MLP neurons of a small language model. Each row is named by its layer, matrix (down: output weights) and neuron, and shows model dimensions 416-511. Each number is 128 + 24 x the weight over its row's rms, rounded and kept within 0 to 255. Numbers have three digits each. A neuron's up and down rows have the sign that makes its largest values positive.
A block is one neuron, or neurons of one layer that tend to fire together. After each block is what it responds to, as a language model described it from the Wikipedia text at the highest values.

L4.down34:133149101101102121132119124135145133139140126133118161191152111104181119115143179140183120102113134112161143136192151147136118148190131175113074145123204136130146152080123173141146132093139126178115147132150112135087112131158149148170152148076143139165146128136117086130152124118086120159
L4.down106:136118178126143120116152165114103133123119155153124102142165129159142108152104168157148154125173176144141129160104108122079140133106123134154090113113107099103156163110123143102129128070149106132090126126136131140137120122102106108110069165107132111137156162108097127129129098155101140110
L4.down271:101130141162124098145139159098138128148115157147148122145119141138123098104087123099147173115114130096114176116123133161118121127160078118128092140093132145116104166117079139095150161128134145131147099128136146158089127125146118154141130128140055130137128120121144141115140129104143137119
L4.down281:145122136139096147166175121142123138147115094157136101135142124109157109104094134132141107129116147119121131106113151120108125150159121170157099096126133112105123117146126127144130116156158066140137135147162159151145118136151120138163124113133155081173102083150170166133103118125141090116
L4.down376:149149111109120141157134133078154131145129137137160177110119174133125078133170107150135152166148126091150129150087116115118117119111101084112132126110082133102137170143134093119109111127146144134150089137153119129134164100119153131119102112161142151144137131116099107118134116116158168117
L4.down613:140130121153130119105087124181163147111111107142138131116100151111122132094095150112095103144141111085102125145139154138148119087118155152147150156100137155100136140127113091115120121117136084174114124114118175134113140122119079126138124155127085127141110149138200074121137164169101143129
L4.down640:107152115177152140148156147096097080114130126137129123150136125108160141105135079122139132124145127109129112094134148114109088098133099151145104057179170105143110159129070162124086112117121167189185101092114118122170158113162134156132101147102120114123168135156146112150106092161162129150
L4.down1321:145165123154139124172074113107131114114148099157133150163171129098120167122090121097118136168143130108105103129123169111122152117106107156128180116196130121118142112103129122116095131143146115123144133191101113113119133146121110100112149132136152107125169103143128109139147128141122131203
Responds to: Word pieces right after an internal period, mostly web domain endings (supremecourt.gov, HorrorNews.net, wlraradio.com) and abbreviation letters (a.m., o.g., P5.js); weaker on other mid-word fragments.

L4.down329:144106110169099154190127098146140117084148125138151123159091079150121114128072108138107090120172108137141137098114106150133113140141117176100135138124101146104142129129109162108117149106084140131132118154136130101041125160111096126127074154128140121150108121130092103109144119156172116117
L4.down564:148134102116129143085119124146157123104123149094123112109110138124155143088099125151150110125104162149136126167144115158109129153137106086099157129111130195091143108141118114143139124092117150104160132131148162097088132127158134126111124087166084121147137145112123189132143156094124171094
L4.down674:141161090130165147133157125129123079111167120140131133113134163104128129156172124134113143128153140163129126133155167143115153141114091112118093134132140112065132119083140215129107148136100157175151142153174169128148102114089143168112125154133131127145148135121149147073145138119153137131
L4.down1046:110140104119194154147124122126131156128162090127120064129155129098094139167122119141123122144126142094103094148169112151127106141107131165157109166144114128116105144150130113128107087126098132143130070138095130127147135112135099124103128130099149140165126052149149130098137144095150159121
L4.down1384:146090148149123152117147110159121117092144089128117133140081142116127132095127094088151099153104108098141091112095132154184170132118137113109112151133133165099108148117119172109120117084114112185099116119165155154131119126141139138103104118130073174152113104100109110103139139135157142136
L4.down1642:106115110145127148171086128124148150106093112172117153109140109148139091112112111134119103136145128120133116090118124123111149169128079122107129116142119159094181143097136141141105076136158122118101112110157183108094149128162156115139143111158105152164139156125126144121127121123121131093
L4.down1824:141152148118192156100175114128086153112134159149120097130146107109132118125123124173150170147074120090145125132092121099090185128124138157196124146125145119122088135124135133121118092141151163112129126160131137159138133100125130160161148181140128153116167111138123126097174127099136113086
L4.down1844:121147144117114141124161114141130147108152115141136134146093179147168109087167092119102109143106125152120059114138184100127101108129144152078144140122143132083114150123099123100129128123136152169098143107104115144076122116164147136106109201103137117130117130143130132103084116079160111143
Responds to: Leading digits of four-digit years, especially the first "1" of the second year in ranges like 1970–1976, plus dates in lists and tables.

L4.down188:107148092127140135114102085139120178125167156130138153108138139116112090142114136142104105151099164118141142125134124123105187140076138142127126145131160120133114127139118097128131091145136136141125153120179145155144153135147125092136093142145128095147123110195152114155174158126160126133
L4.down813:137154156116134153117144150130121092165158101102142123131121163159099079149128115136128150115123120144126145090099145109156146185086141095146154146167117109082084104138144103067150119123165114108094099113112144114110103143092121108138148132103148112120107167167133149147145132120179124138
L4.down900:116142147149130155133111120126144123138130100106132112127128117113136139127141138141154128155085130135131114157168135140095120137106122110122101121106147144135074093133128082130141205103186132175104132116091129106118146155128123137123136129153118141145105115154126160124101136132115122093
L4.down1005:138152124089136159116125104116127135111097163156150090092141115065122109145105124131139135150082117120147135149116135142106118159124104189140183163119127158131079096120134101101111137106161159219165136125097138124130138105102108139130174145092146144145120145160126137120126122129142122145
L4.down1211:120147168133101107180156142130124130142162149130126119136134135117137114170206135080099156109070123168113141119129170123126153127138114134162183101080116135096077156139134111092123095128099118147132121111126127110128100101164075118096110130131102134118116143077118158114157152152096087165
L4.down1347:126181138118158108150153145135117135135161108141122139149132157157128144123093135135127092101120137113153126135146123149130118102088097132157137153129136140114088129168159129135141153111140167140175162109102104147126141135142123139118143138130120170143144106120149145115093126142149131110
L4.down1863:140150152118183118135123169154118166118120173117112110142106099161131157122114158098141159091148133141167062114087126113121103140092139161141113127156130108118147129159175149137137128120124101120113141168109134148112094132150137134134131173123147105119117132100190155135138148088126123144
L4.down1905:104125103100136088100160147144132140131152127140123150100159109120145093176104151119102159091120106112149168127122108154119119165089130144149146134144108148160133166119121122101103139175127116094092093085102157147114110111141117122103122089142118125116101086113159134132131111163096119111
Responds to: Digit tokens at or near the start of multi-digit numbers, especially money amounts after £/$/€ and numbers in table cells, such as £3|5|,000, $|5|00.

L5.down1453:081149093159144098100145139093142143124094118055153137146092115122144075078111089135122103120126123117132084125119115137128148154125120141098134131130138098132135124117114115090164116136089126153096132136116129136096143142181102087152107102108131134090133136137112145133127169100130140087
Responds to: Month names (occasionally weekday names) inside full dates, usually right before a day or year number, such as "in July 1967", "August 4", "28 October 306".

L2.down99:132122099128109132121138127149113114148102141104138131122134123136107161106156124092094123130098130107151128133092106117139127068119118088116127081138133108143161116092126163131163130117134105169125118107175101122114144133144131155121157139178124152150189116135104154129115145101123136129
L2.down204:145094125093108144135195159139145121106175136138074207137140112133120149171128135119101123165168129164168108113146155129130097112185148113083123150130161113093147148155075133130163126119102167086085061070187123167187155117139151145125107120108109125163162135083116104131088085128143109117
L2.down720:127103170145111154174122128139137163136098136119156147090132145161086125109133159102123139177124138163111104106139150150159142142125155164088116107130156108120116132169167125100178114183171100126087125147132130113142133092144099136081164106111126132145165115152162202147141160164137150144
L2.down1025:163151135122104131162097140148155131128118082113127123136136124136136151120130117095093098109141122092138095101062074142120156118134158108137132137136122118085134080127130129137087121116162141102156109131116113136124185105144163149158114138137110166162135101152119117118100151139140137129
L2.down1476:161110139163215098125119105110122093113119139104154118116093134144150119149153103114146101115103120149122113135119140130145136118163068139148099132123117084095122122101152108156128122142184149123156129126192139159130106143165112142118106098130115117128139096117139141144153166087141155135
L2.down1674:113123098138134143155096149132174119152178125148132130134137145112138152131142143134096138145130166120129133139172133151103138131131114109151123131117118119118128064122127146107171104185075098137164169153180153165143074102118140088103121090093126152101143143147151116128120132142126093103
L2.down1703:119106101157157103117123129082113105138144127087116142085091166124134145115147178181126111080187110111093113143117142104140119144142113120123176118163079139169129134095158134152101126134129109114142167129130123132095101132128129123092111126116134147159135069144151140093126121142152151118
L2.down1770:094135115118136112144119117134115136143156097087121162149126104074133137143170200102113115113119119170130132120105120153103142111163117141175136144117127113170107117133109138132130109117124141102121108133189200122075134159122152148111117118136138108136177128131157130135149135103124148148
Responds to: Opening == or === markup at a line start that begins a Wikipedia section or subsection heading, e.g. ==Career statistics== or ===Albums===, strongest for a subheading right under a parent heading.

L4.down206:150129131143170110139155098156134103128123142139096135124135152156115165110068133140126107108164142136112133137120136110170096083131163062137153160130122135115111096110119149130143105160122118136113112114094111127106090133111123119132126159172108096103168115173133092117120111124118113114
L4.down601:150103123103144144140121129076140115116106149094102134128127139108119143107152110089119149112152147123145136085122177134118123106119070132196111141127133089139094137165110141121154106155163080140140126161173193127142099143166177117141153106099145103127114108105123139138136122120104127099
L4.down693:113097142127181158114129114098110105126133123104111147111158162140142116113141124121131139082146118190100117150122108132102171136110087127130129148115144085083156120112108127147102131168122110135116139149103123102145101147095146108143149119115124122097111116163112114161114119121128115122
L4.down1455:154119121096147096136184139139132082139150117126105150135113120109092124161108098122132118152124128158125130124136116151092108077163111137116098124095120135120129096132114179146119161095137121127143161131131114141150178127128110153143105172086104117150105122149127144129123134145114144141
L4.down1633:124178142125115111089112154150152113111129085130136139086121152100118122110123148138119135096135124147119161132157127112118137147121141146124095149089074146127131131138103154074114121133164088137148136110139151164156168111170145140135145116106141139167110081110138112132128128099142116182
L4.down1802:141124125117146160140143101136149115112114126121103161133173115140122127151132108135149146131114101113150051110124152134086145137124187168151119117106115139115121159146087119098125170098154171155117117146174146121146108146132112130135113165124104131121124159142133102095106133114102151190
L4.down1983:088127107109130089147131107147136132149133096209125109138165116095116101142119140094165102107157090131124120141085073187122123132150121131121142111119151112130075161119115104104124167122108132129141168093131118129143100139121143139157159134111117136163106182117138127097119133119150171116
L4.down2031:148121119155150134104113113123127129136168117121111122104134143140086118140131164105117123143140106141126127135044087136146110100089133139149116125101087154127136157108135109147152112139152103153131143129158118119084160138087141142126105137124122091096194138113140134146122154155157151118
Responds to: Fires on the opening == of Wikipedia section headings after a blank line (Career, Plot, Awards), and on mid-word pieces like ac-cr-edited, op-port-unities.

L5.down574:160132129138156154135116116132129126124089113114127133165098136121159158134094135120115137143114111126139113088122095097136158175020159123112147142136139112174123147107136124159132132142159119164100127144113110131161079159153124123112122136153075101144097145154165142116119125121142084095
Responds to: Single digit tokens inside numbers, mostly the digit just before a decimal point in table cells and measurements, such as 3'2'.2 in, −'4'.3, '2'.74%, plus digits in years and ages.

L2.down10:111132127122147119113126165121177115108148118137149122132152114119073133154138115122146166105154129150131117124143071111108148179074133138155110163110111148135128176146127128162129167140127121098096188129143124146119142177138125070142139077148115125141154127161112078097124111158117137130
L2.down67:119143148165150108127153115144126131132122114130153135171122129088100133101133132095141160160121140108141129146067051111120087126117149141089128139149112132107118146146117087137148113098159116121113132098142143180130097080080096173143093185145106132152118163114128131111142116130161120118
L2.down315:119151123150112137132093098118120100136084119120071082119140122134098149089125111123107144131150089116128123129177119128134138121147152124151060124174154124099127143119183129124119138123115113121102118141119161129140150140141160133161079121152104148139130148117123152148171111119139132083
L2.down802:123138149092134128143171143147084145144107127115114151105143123147135135138147129135099131096096177106142124114136157129159097126082100138092136088136110163159129131140165137116108122083089088158155118076122119176139122124121127169113129097127165106108120106115093157173178144121132153109
L2.down1198:142159129095153128104115115107129112156117151123130141091088132166105150100145140084114126116129178125127147142116126138145122139132109124091114095120105166147097117144146145094121141142145155124090147122132096168130116118156091166120155131111139107135114079110124128180125138129165091124
L2.down1313:125121109116130130127102146116169133149095110112092095098145173131074113120136097127108133125142138115141085156166173103156122124114114169098137121109116139104163084105146157120103118153182145157109122132128111086102106120130101086130167156126135092118154115121133130174145141122127149118
L2.down1727:101129123108161094153104138080149164191064096125146101127109111090103160161145121141108158129137162131145127145122120129170142114133184158132112125111149100125149148129121106154121098120130135104109110110143139145130118152152140140093127090148156105127123129111114139134111112096126121153
L2.down1797:130141134178118145094122176147085151165098166101108132164116085179168159130166132159093145109134103114155166092110078125129122088186137101135132176082164124127126156135165200128120125104123134115147128106112152123147137135126110166134127151116151119109157210147101091134130099147129112118
Responds to: Tokens in dates just before a year is expected: the comma after a day number (April 28, 1947) or a month name (in March 1934).

L5.down1426:158127137125179125124152156123149158109151163145130133116125138123163132133114097125123163105106111134096119140105108124167123149142164172127136095108147079129126153098132104142072138108124120114167149116147119149150159146117124129108102143139111112203147153127106151106158150114105170099
Responds to: Short word pieces right before an abbreviating period, such as Inc., Ltd., etc., vol., www., U.S., mm.; weaker on word fragments inside names.

L2.down14:119116149126140146158107113120111104109113125162151128114085114101115087155159173135122132120151136119125155154116108140134102118103124130151156159102108103164118145131097101139133117143088118145114131125125130104175173133091138077129145146149146096123122088117141130143159082168165149103
L2.down428:120108123150174099109148094102136127133149102147123143159148100105100140124123106141106118110153172140105158137128141083151118107128109099140103150169115126135132107120158131160141112134141120158167171148109120080136142174157162114116164136098132091147155145132143124148150109156163134070
L2.down663:138131109156134122129138111126103130092115129161107124104099164162132136094118103130167106106090173119124130102152112160165143134143127157180111145100094092124095131128144097125178093170122142114147170078178147140172112179136111104099078113148126113139112100113083113132123115140122096108
L2.down713:115122103133043106137101129115157143155086084084144098175117115123132138137130123142078125118122153149154143082180128125123143101116107160115148149157148110133141125129130135112141137155092133151114175129108147157118119138125156104116164163140111104125143137119148111108129149167121138123
L2.down1210:158122144129106124130115138197117147134131088127138148084096150041162123115151121113156126120130147134190099111159118158123158153116073143137107144130161099157138139144172120113180135118122109117130159109126139125144164148106104075122109134116132098154111148113137079158099122125156088165
L2.down1391:117116145129113149123101076148142142105125144163116125111152115102155143138150091123129086103125132134134123126150099160131133116140152132144145181128154100123100143122118162129177122104069133125160142131140179115163132159139147096124132113154109112173098134110155141110113164145122126124
L2.down1548:135148154154138134136113135143097167175136157096104117132147109155147115109116151165127151154127142146129124112111154173081138082089163110111124084102182121139172188085123100077117128083126081098128148145122135153150099134145124116114114117139085147142137125113136085130159135136119097121
L2.down2031:121124139120118122143152123134109126167112135142143185101116110091183144142149148122134121134149107121125123128098133098119126123153129131109166111116127143108124162123119097128143096118118137092124199163186118095161177131135123107124138142180141071111135127162168132130117075124117154133
Responds to: Newline tokens ending a line, mostly right after a closing pipe of a wiki table row (medal lists, census tables, rosters), and also after infobox fields or sentence ends.

L2.down485:229161178103111138112147100124092120121117139149117091137135104098075152132127121169153150113145106117075144132113121074126162101131103099122115137138100155113107135142143095115148113135141138151138123122161112097119090106123132143167135121134094125173172085147121152132135095130145134148
L2.down508:152118183123131124126154118131113098073167083143104133107149130143169130145086115106176086112122153123115107179114154148096112154183155145149130178100128122087152117138122136125116102141100143155148145127114142137104149116131141118134114125136131099117131145135142144126090129096147144101
L2.down1083:135118136179113156128171137108161097148161104120136133167083126114142124165174154153130114141126133150160136113155121083113108108072097104125121147135162137152105152095160085094145139158121089142159130118132112129125168121090122109080066170158088161145144121105089138105114158124136124124
L2.down1274:088132129153098084111116119167098143119145119113129144121126125106140152130122149093188134134135108167131142156091154161130137121119112150120145135123134151095147160142148116138160153132159104175107189176107152146152111118134101101128155130128130141091138156138157169078156110112143140144
L2.down1346:115097107142127110128141173125121125153135152114112149140138161152149125137143143111108180161117107146118109142141099129144156158121111155118116162142171109113128108123141127129123136128138128132093136127090164117128122117108131107157127079150080142163135145144111134122137144158136112127
L2.down1524:137129167127143131154175122094151114110143124095112104177163108107149147146134118121116150089136146095165131128150120155094101154083157130145135132173142132130096147099158074075151112108142135134180124108117115149110138098141113136153110138141088071158166142161170123107093141121161132177
L2.down1791:110162159114144139145127079131096113113109103134155155151143103143110163158117108079107123097135123091168109154120141139134133166113118177139113170142113134146128108144112162122140143090168141141149130135146105136125140114110163149114087154147137124112095146172123110142120147113100118148
L2.down1858:189124105144162128144143141111128153103126163126137130125108121086119110136114147169158125075113100120183167170169142152169117147119134070166112149165116151097132138189093127145167101093127108150112115157149142132113090100117154133167140140178102121175122112108127129102106134145166146097
Responds to: Mostly the digit 0 as a cell in sports statistics tables, such as goals and appearances (| 0 |, 0+0), plus scattered word-piece fragments (Tetrarchy, Freistaat).

L2.down106:154125133137110139059146136105138107127144146161135094141125145107124120152133143170118167134147131137096137129093095148114156110125137131118123107135153180094146134152144129099164118105096131143137130069181141107150124149136107139170110158090165143161110159161110124150117133130115180152
L2.down195:126148111171134146135125035098147166095109119147151134150109136153131131145146111116103146172138133132141186095143124114134136115067100126145177115122105102141150165106152154081108146102132122094159141145140086161092127096174150163116125154103120143135151143111130157116122177111141150112
L2.down311:163110132105115083162121118085082088126133146145118161168146131100114107101139085129137084179115170136147155114104145098131124119132161178116138122154084144104116166118139129148104119124149160151148140113118132107123124131120083151111136118090072101159148114078177149149111161090158112156
L2.down389:136153147142154148147109122149080144117123152150143126140136079161107123141141148138114127132125143135134111161123158123141175167163157133120150133133169159135144088154141135139165123134101121172150172144119171160091121141138174153101143144117104173107128118159123129184147151125134104146
L2.down884:132135112157151125140086173137137115135143162160130119118144141102156138142115090113139090142110118130156115139116128107130161130123136136136157150071136131146137103127107152099096146134153095159182102151125136176142140148101093126077162129158136159131123128148117160168123138146152139127
L2.down923:140140081147137159109103156122163125131103163132113145167083106131119150127138130118098166155165137108173187135136095152155122138172161113103131102121157103143103139160111078097153138110093163121122145140138126138086087105154141128124109093130079133111076118104115127128127179123132091155
L2.down1578:136135085097088125153118137158131126152161094090177180128125117101140154138132129182115145119131120108132109149151138156142124117140117138133110079126137183127146107076071143126104122116125146113118109138110135112150131152138112168096151148131133158138108117137088134135110145125064178145
L2.down1596:134117126108141137181127125149121092126159155106116089110131102098131106079142085079114152097109100100121122158129156130115145118114124128123099113135112112121150122100143111144106155129126087125145150109125131123105100124116118139177101095137120109133131158140135135108158119145116142114
Responds to: Abbreviation word pieces right after a number, mostly "hp" for engine power, also "ft", "m", "in", "kbs", "1p" stamp values and "p." page cites.

L5.down856:146169115173132139147093145081130115156096129140122133144134104131132133119134114115137181132123167131156103145122106133135116081138110132172200141140108125123121157169179094156141093163130102104119151120110135132142094130128136141162111115097160115114184120124148065161110096137130106119
Responds to: The opening == of a Wikipedia section heading after a blank line, such as ==History== and ==Background==, and sometimes the first piece of a split word (Pro-secutors, ar-istocrat, Na-tasha).

L4.down476:128176184136119103166148147146178108099116101155127102123102161083112127142132124133114107082137122098108110154115105118153117147107140123169122128119117104123110140135158086093138164119104124132128111169073107142152124127160138132143154135124100104115132153086124127120120165163107141109
L4.down478:118129130122165124134117092132121141150119082108067108147143161127131091105146124102135128138143164090139115081114153106080126126122184149147121159132122140136116107128152172128120140137124119123113083163132097168143125141120137117141077185122141122143133131122174149091155142171142101106
L4.down647:119135131169151118133130137178171123076154152113132132124081142142137127106106139129102142115111176118113135084112128088121124154106107135143082103122149190133116142125149087117123125131106147105123111130118127154123172076130115081123162152144091141184147143109137129144088122108120125111
L4.down1261:143144149112149105115130136155153152127135116154117138140145146085107139143138114109163149152121121141090111129089067113103121120106125152130067104098124104152089091075101091129119107129121142135111146144102138116158116177115149116127179126125123136123117121138134145113133112094164156119
L4.down1315:185119112084157092116130097140125157115158146128096125097169152052130127111116116151109077113148109104174120137125144126120168135112116153126098092146128183121148126154096101142103147153110125136146147148128140136152137116133105130130138092175137162181091114161130140091145149150107116170
L4.down1422:140135119088163081126116143192128127121107113126112122140164150112105143125150123177114111153150139118114093150097097100099143127150125126137137142184118139127104091107072146107136153087123128147111126105134132120123158126130114138084104120141123158167113100116117139131096102139123137139
L4.down1527:140145132091109153101177123167135149127144161121084138163114157147173116139132102154088121105145132148107122124138156111117133138133110135142136129184141144117116164087124121143109135113136107134142128145091069101152155103100151100127128187145126162174156121108149121106121102123123146145
L4.down1599:155103115109126139150156119136152104153117118153109097126115133138146105096143119147120160131121139146105131089117133159132139173150142155124115108174139137117130126107128126146102133108128128135148118054141095124180143087152172099102194131111117135155159144164106172089138149127153077101
Responds to: Word-piece fragments inside personal and place names, mostly romanized Chinese and Korean ones, such as Zhao, Dingyi, Young-ja, Guangzhou; occasionally inside ordinary words such as linguistic, reliable.

L4.down88:170154109141131141130163125131093157190122115155110101126091097097151207160107119119083089136136148113109189124109130116161131127130163122126125162125159148127129128124161144118118142117134116108149156179150142114138130123131133125142123158108143074142143105091147111151127122096120098158
L4.down192:118114127107126096118124129155117138098123187099161102123113104132142092121140129106110139096123114113141117135129141135124134138136110164142119090094144131166136114135136134179128099119169122088097117138066126134109161117143112147130112128158157148114148139128123118161127116132115131113
L4.down332:156158138120110113107144136154071159137080143148115097146143136141162156143117134146160171133169112134148112150105100084139098092156125153106102138125160150139131098124148137140132199096149124116133102125154131141121105117176107110089137119083145139123130144132124135162085113148110136119
L4.down421:098187121109134126122109127093123096099152108107124142116090117130160139159131133109131127132134147144102141097097150105146114133131164121147105143091123100092107086157174163101142132119160113134101128166098155120152130094105144134118125133128163112093145166094135065157169097095094147158
L4.down498:113133079179114140123166100108130157155142145141172126116142134129121102117149129149165118162148126140134148112158121090132140138150160111135162090099124144152161132074122125128139145126140074127156123125113123114099111101105129123163175072151149145123121178134092111112130150107153073111
L4.down895:123134130127091113131146145079160126132125106121174148136109103093133131163122119139146117145112129124144096152122119112130147130126108098142146128127134112134127138124117136124162149156097089078107126127092161120117154101143137110104105144129088122098168109135127112135157155122166148053
L4.down1010:105139112147138140142079146118126130127064144136129126154084119135126141133127110130146156132148167131128182162131111116158137136155129134109158144140128123140122113127120119138114094098158125171094130137128129086134147158151136143141155100106139137179132101126119143163120124144112088113
L4.down1295:136108133125100087144141172131138124143129156162117116147127152145111117119099170119122130135150159120105123094088100107198169148052179145147131081122143121101121099119123127178078133122123105131146138124116173158129141083123133130151107109143152136101109109134115160154110113135104130146
Responds to: Month names inside dates, usually after in/on or a day number and before a year, e.g. in March 1983, On June 28.

L2.down152:127107140151140147126140157099091121153080127120121160128065120104146153144114148112120115095124120166107138096135132118109107134127155150102097161148114121114131129139106137102145139125122172117154129133159174130093102160093137144134080151125120121119159101116142154122149144111124106133
L2.down543:091132125114115094089120123159125172129140172120117185122087150113159140124106135128095150096137098189117119144149122146145115121094101149134102166099111142124124160197144178141111161092133129120111123109089156132120124158138091125134114089095168104137145127124115128177104099087134104150
L2.down597:143122135133129122155117148132137125159147112128151109090142101090118097122107121103123123136112151169141131169108112118153135120166137126124109096076074121163167114109142116130135164138117142119096080108123183150121094128135137143122079170138132097102148144195159138101143115138155113096
L2.down627:114163119146152130104154139147167102136095126106148122088154104091164135078125129095134148137116120192145152149108103115144115136104164129127134130134103110124146124124149120106127116117130162121117109131162122103119129135119166140168132154145127133143122122151150127116145103132142133120
L2.down1131:145094114124142092099104131119125093112155130115109102126166130143102102115127137111199126112153137109126141130131136135164157116068163091099188136118158138120174129123133128129145092141119193126122103110128178122126110116088098098145116122091160123092137123097154117103154159127092109112
L2.down1325:086167121174125158156149109110113086127148203142124116154120135163119193171143117126145134092154140131124178078125135132149132151143129143127164132127121145102147181125106122105162100138115106116130103108100108112129133159133161099173170163138112125130161100115117154150207160123105113101
L2.down1470:160111104116160130093084164133117147138117097127099101140119120095133139105148114105162108102090126117122130082115135138117172123127142085144110148149139135122118113126159122106116144088135141124119097140096144100126150103129120114127116104160108126156136155177130171118133135130110119044
L2.down2024:152084134135170177162179095145145155150177129155125144132102147118127113154180140138154130122131151182141158079111134153126133135119141111079084123111140102135130112149131124100138091124159144116088153138111128125116131115085108158167135154117115129117096081110083105095134067160093126170
Responds to: Short word-piece tokens, often a vowel like e in ee/oe, that continue a word split after its first letters: Ke-e-gan, Gro-en, Isra-e-li.

L5.down1482:145147101132155107116111131130111153158146113144096071127140116117196160136116114102135067122151112116150114113124134125158112123139122158172136139140116103119162132090209140139141142129140150120151122143154122144163124086149148129146084123145159117131121096145125120156137138138140114109
Responds to: Line-break tokens ending a row of a pipe-delimited Wikipedia table, usually after a closing |, before the next row's |, including after separator and caption lines.

L4.down8:160157120146170110176087093173141125141113094131160140098126105145139141142139086129090133149143097093109121140136096169120152124150121120119115128134085106144107149104138173141113085126107120142166110138145098106122122135120136130119140144158146128111146152184105142113143089111119170104
L4.down338:139129103141110123086155149154123139100133154165144106149149114095163106135125119121129114156139172127136108162133132144139169087117151136128130173144113121124129120136173131149131124150107107127103067135113133106133114095114140107125108114156146130117127119160119145110099086122135104151
L4.down994:111150147101132116141105156116129127101140134139100132085134109080131134119165088136138128145148132069143161129106112125168168128150159102100139150138116103111126101133174113123134113142122155123059128161159127133097145136129088140123092147125181124108149120121123150167126108100144115112
L4.down1193:146126174095100148135060124128150163138101086154105160154134145077108111139156136137129139138122081146098117170108127109154145132112131117176099139149132118106140124116188125071139131139111088105126140138128080136159162085157118132119133162121151127160127126125168137126109153134089163107
L4.down1203:127142116145113119145139171167080141107141130133156061091133160085090069136146161123119145111152089127138147140138153118171104082106104171148144144124127113122142119151127149123130146120158187095140152131120118147138103139094094096151125104095114197102105149051091168125150124119085116116
L4.down1243:135153078124128134133100125163137148116138082104135129123140099106148176153090067142112116150129143129134136093159124109105129089118128112152143168135143110122123128139189128128134117124107129107127158146116161164160111142148125108147148125154114128103112141135153149136110146152101107153
L4.down1889:096148147127109140158076144117133143134103113089146133117113143115147137148117133098125096142124130138121104119136148148120180108141146114147139148136134105058161168094240145129116108122081138101155120126164159121175083144133124095088127147125128151141127125145133151185122149204096132129
L4.down2029:119143110120102148105103118130129096140135163166096078092165094150124135084147101161142123142098116090125129127150117107127111142150112181217102134129114132123112111134154142155083125116169150118132196132129178117170138097127121156096134124125152128122132094107116160138144139113102157136
Responds to: Line breaks that end a row of a pipe-delimited Markdown table, usually after a closing |, in sports results, election and data tables.

L5.down1457:116178159129125110134133097161116139134190162094156111144131154134131134117136143158148094106122162091118126142133104089113122110105145137140116120156092197156137111069109109144133149117154129101139108124093139088135140117122118102109166127111130111112136147166167076107135153083138116159
Responds to: Opening fragment of a word split into pieces, usually a lone capital letter beginning a name, strongest in Chinese romanized names: Xi J(inping), Zhao Z(iyang), F(uxing); also F(ulton), In-f(ectious).

L5.down713:163169143099136170127159109148099167157193157140106148142122144102152134105125122140096116151138150122106091096138145087113102120124129141114086161119176151122147158125112160135138112081156107159162129137076135090176158154133131161132122095127131154126130118124152122086121127131129094101
Responds to: The leading "1" of a four-digit year from 1900–1999, split off after a space, paren or dash, as in 1973, 1924, 1987–19.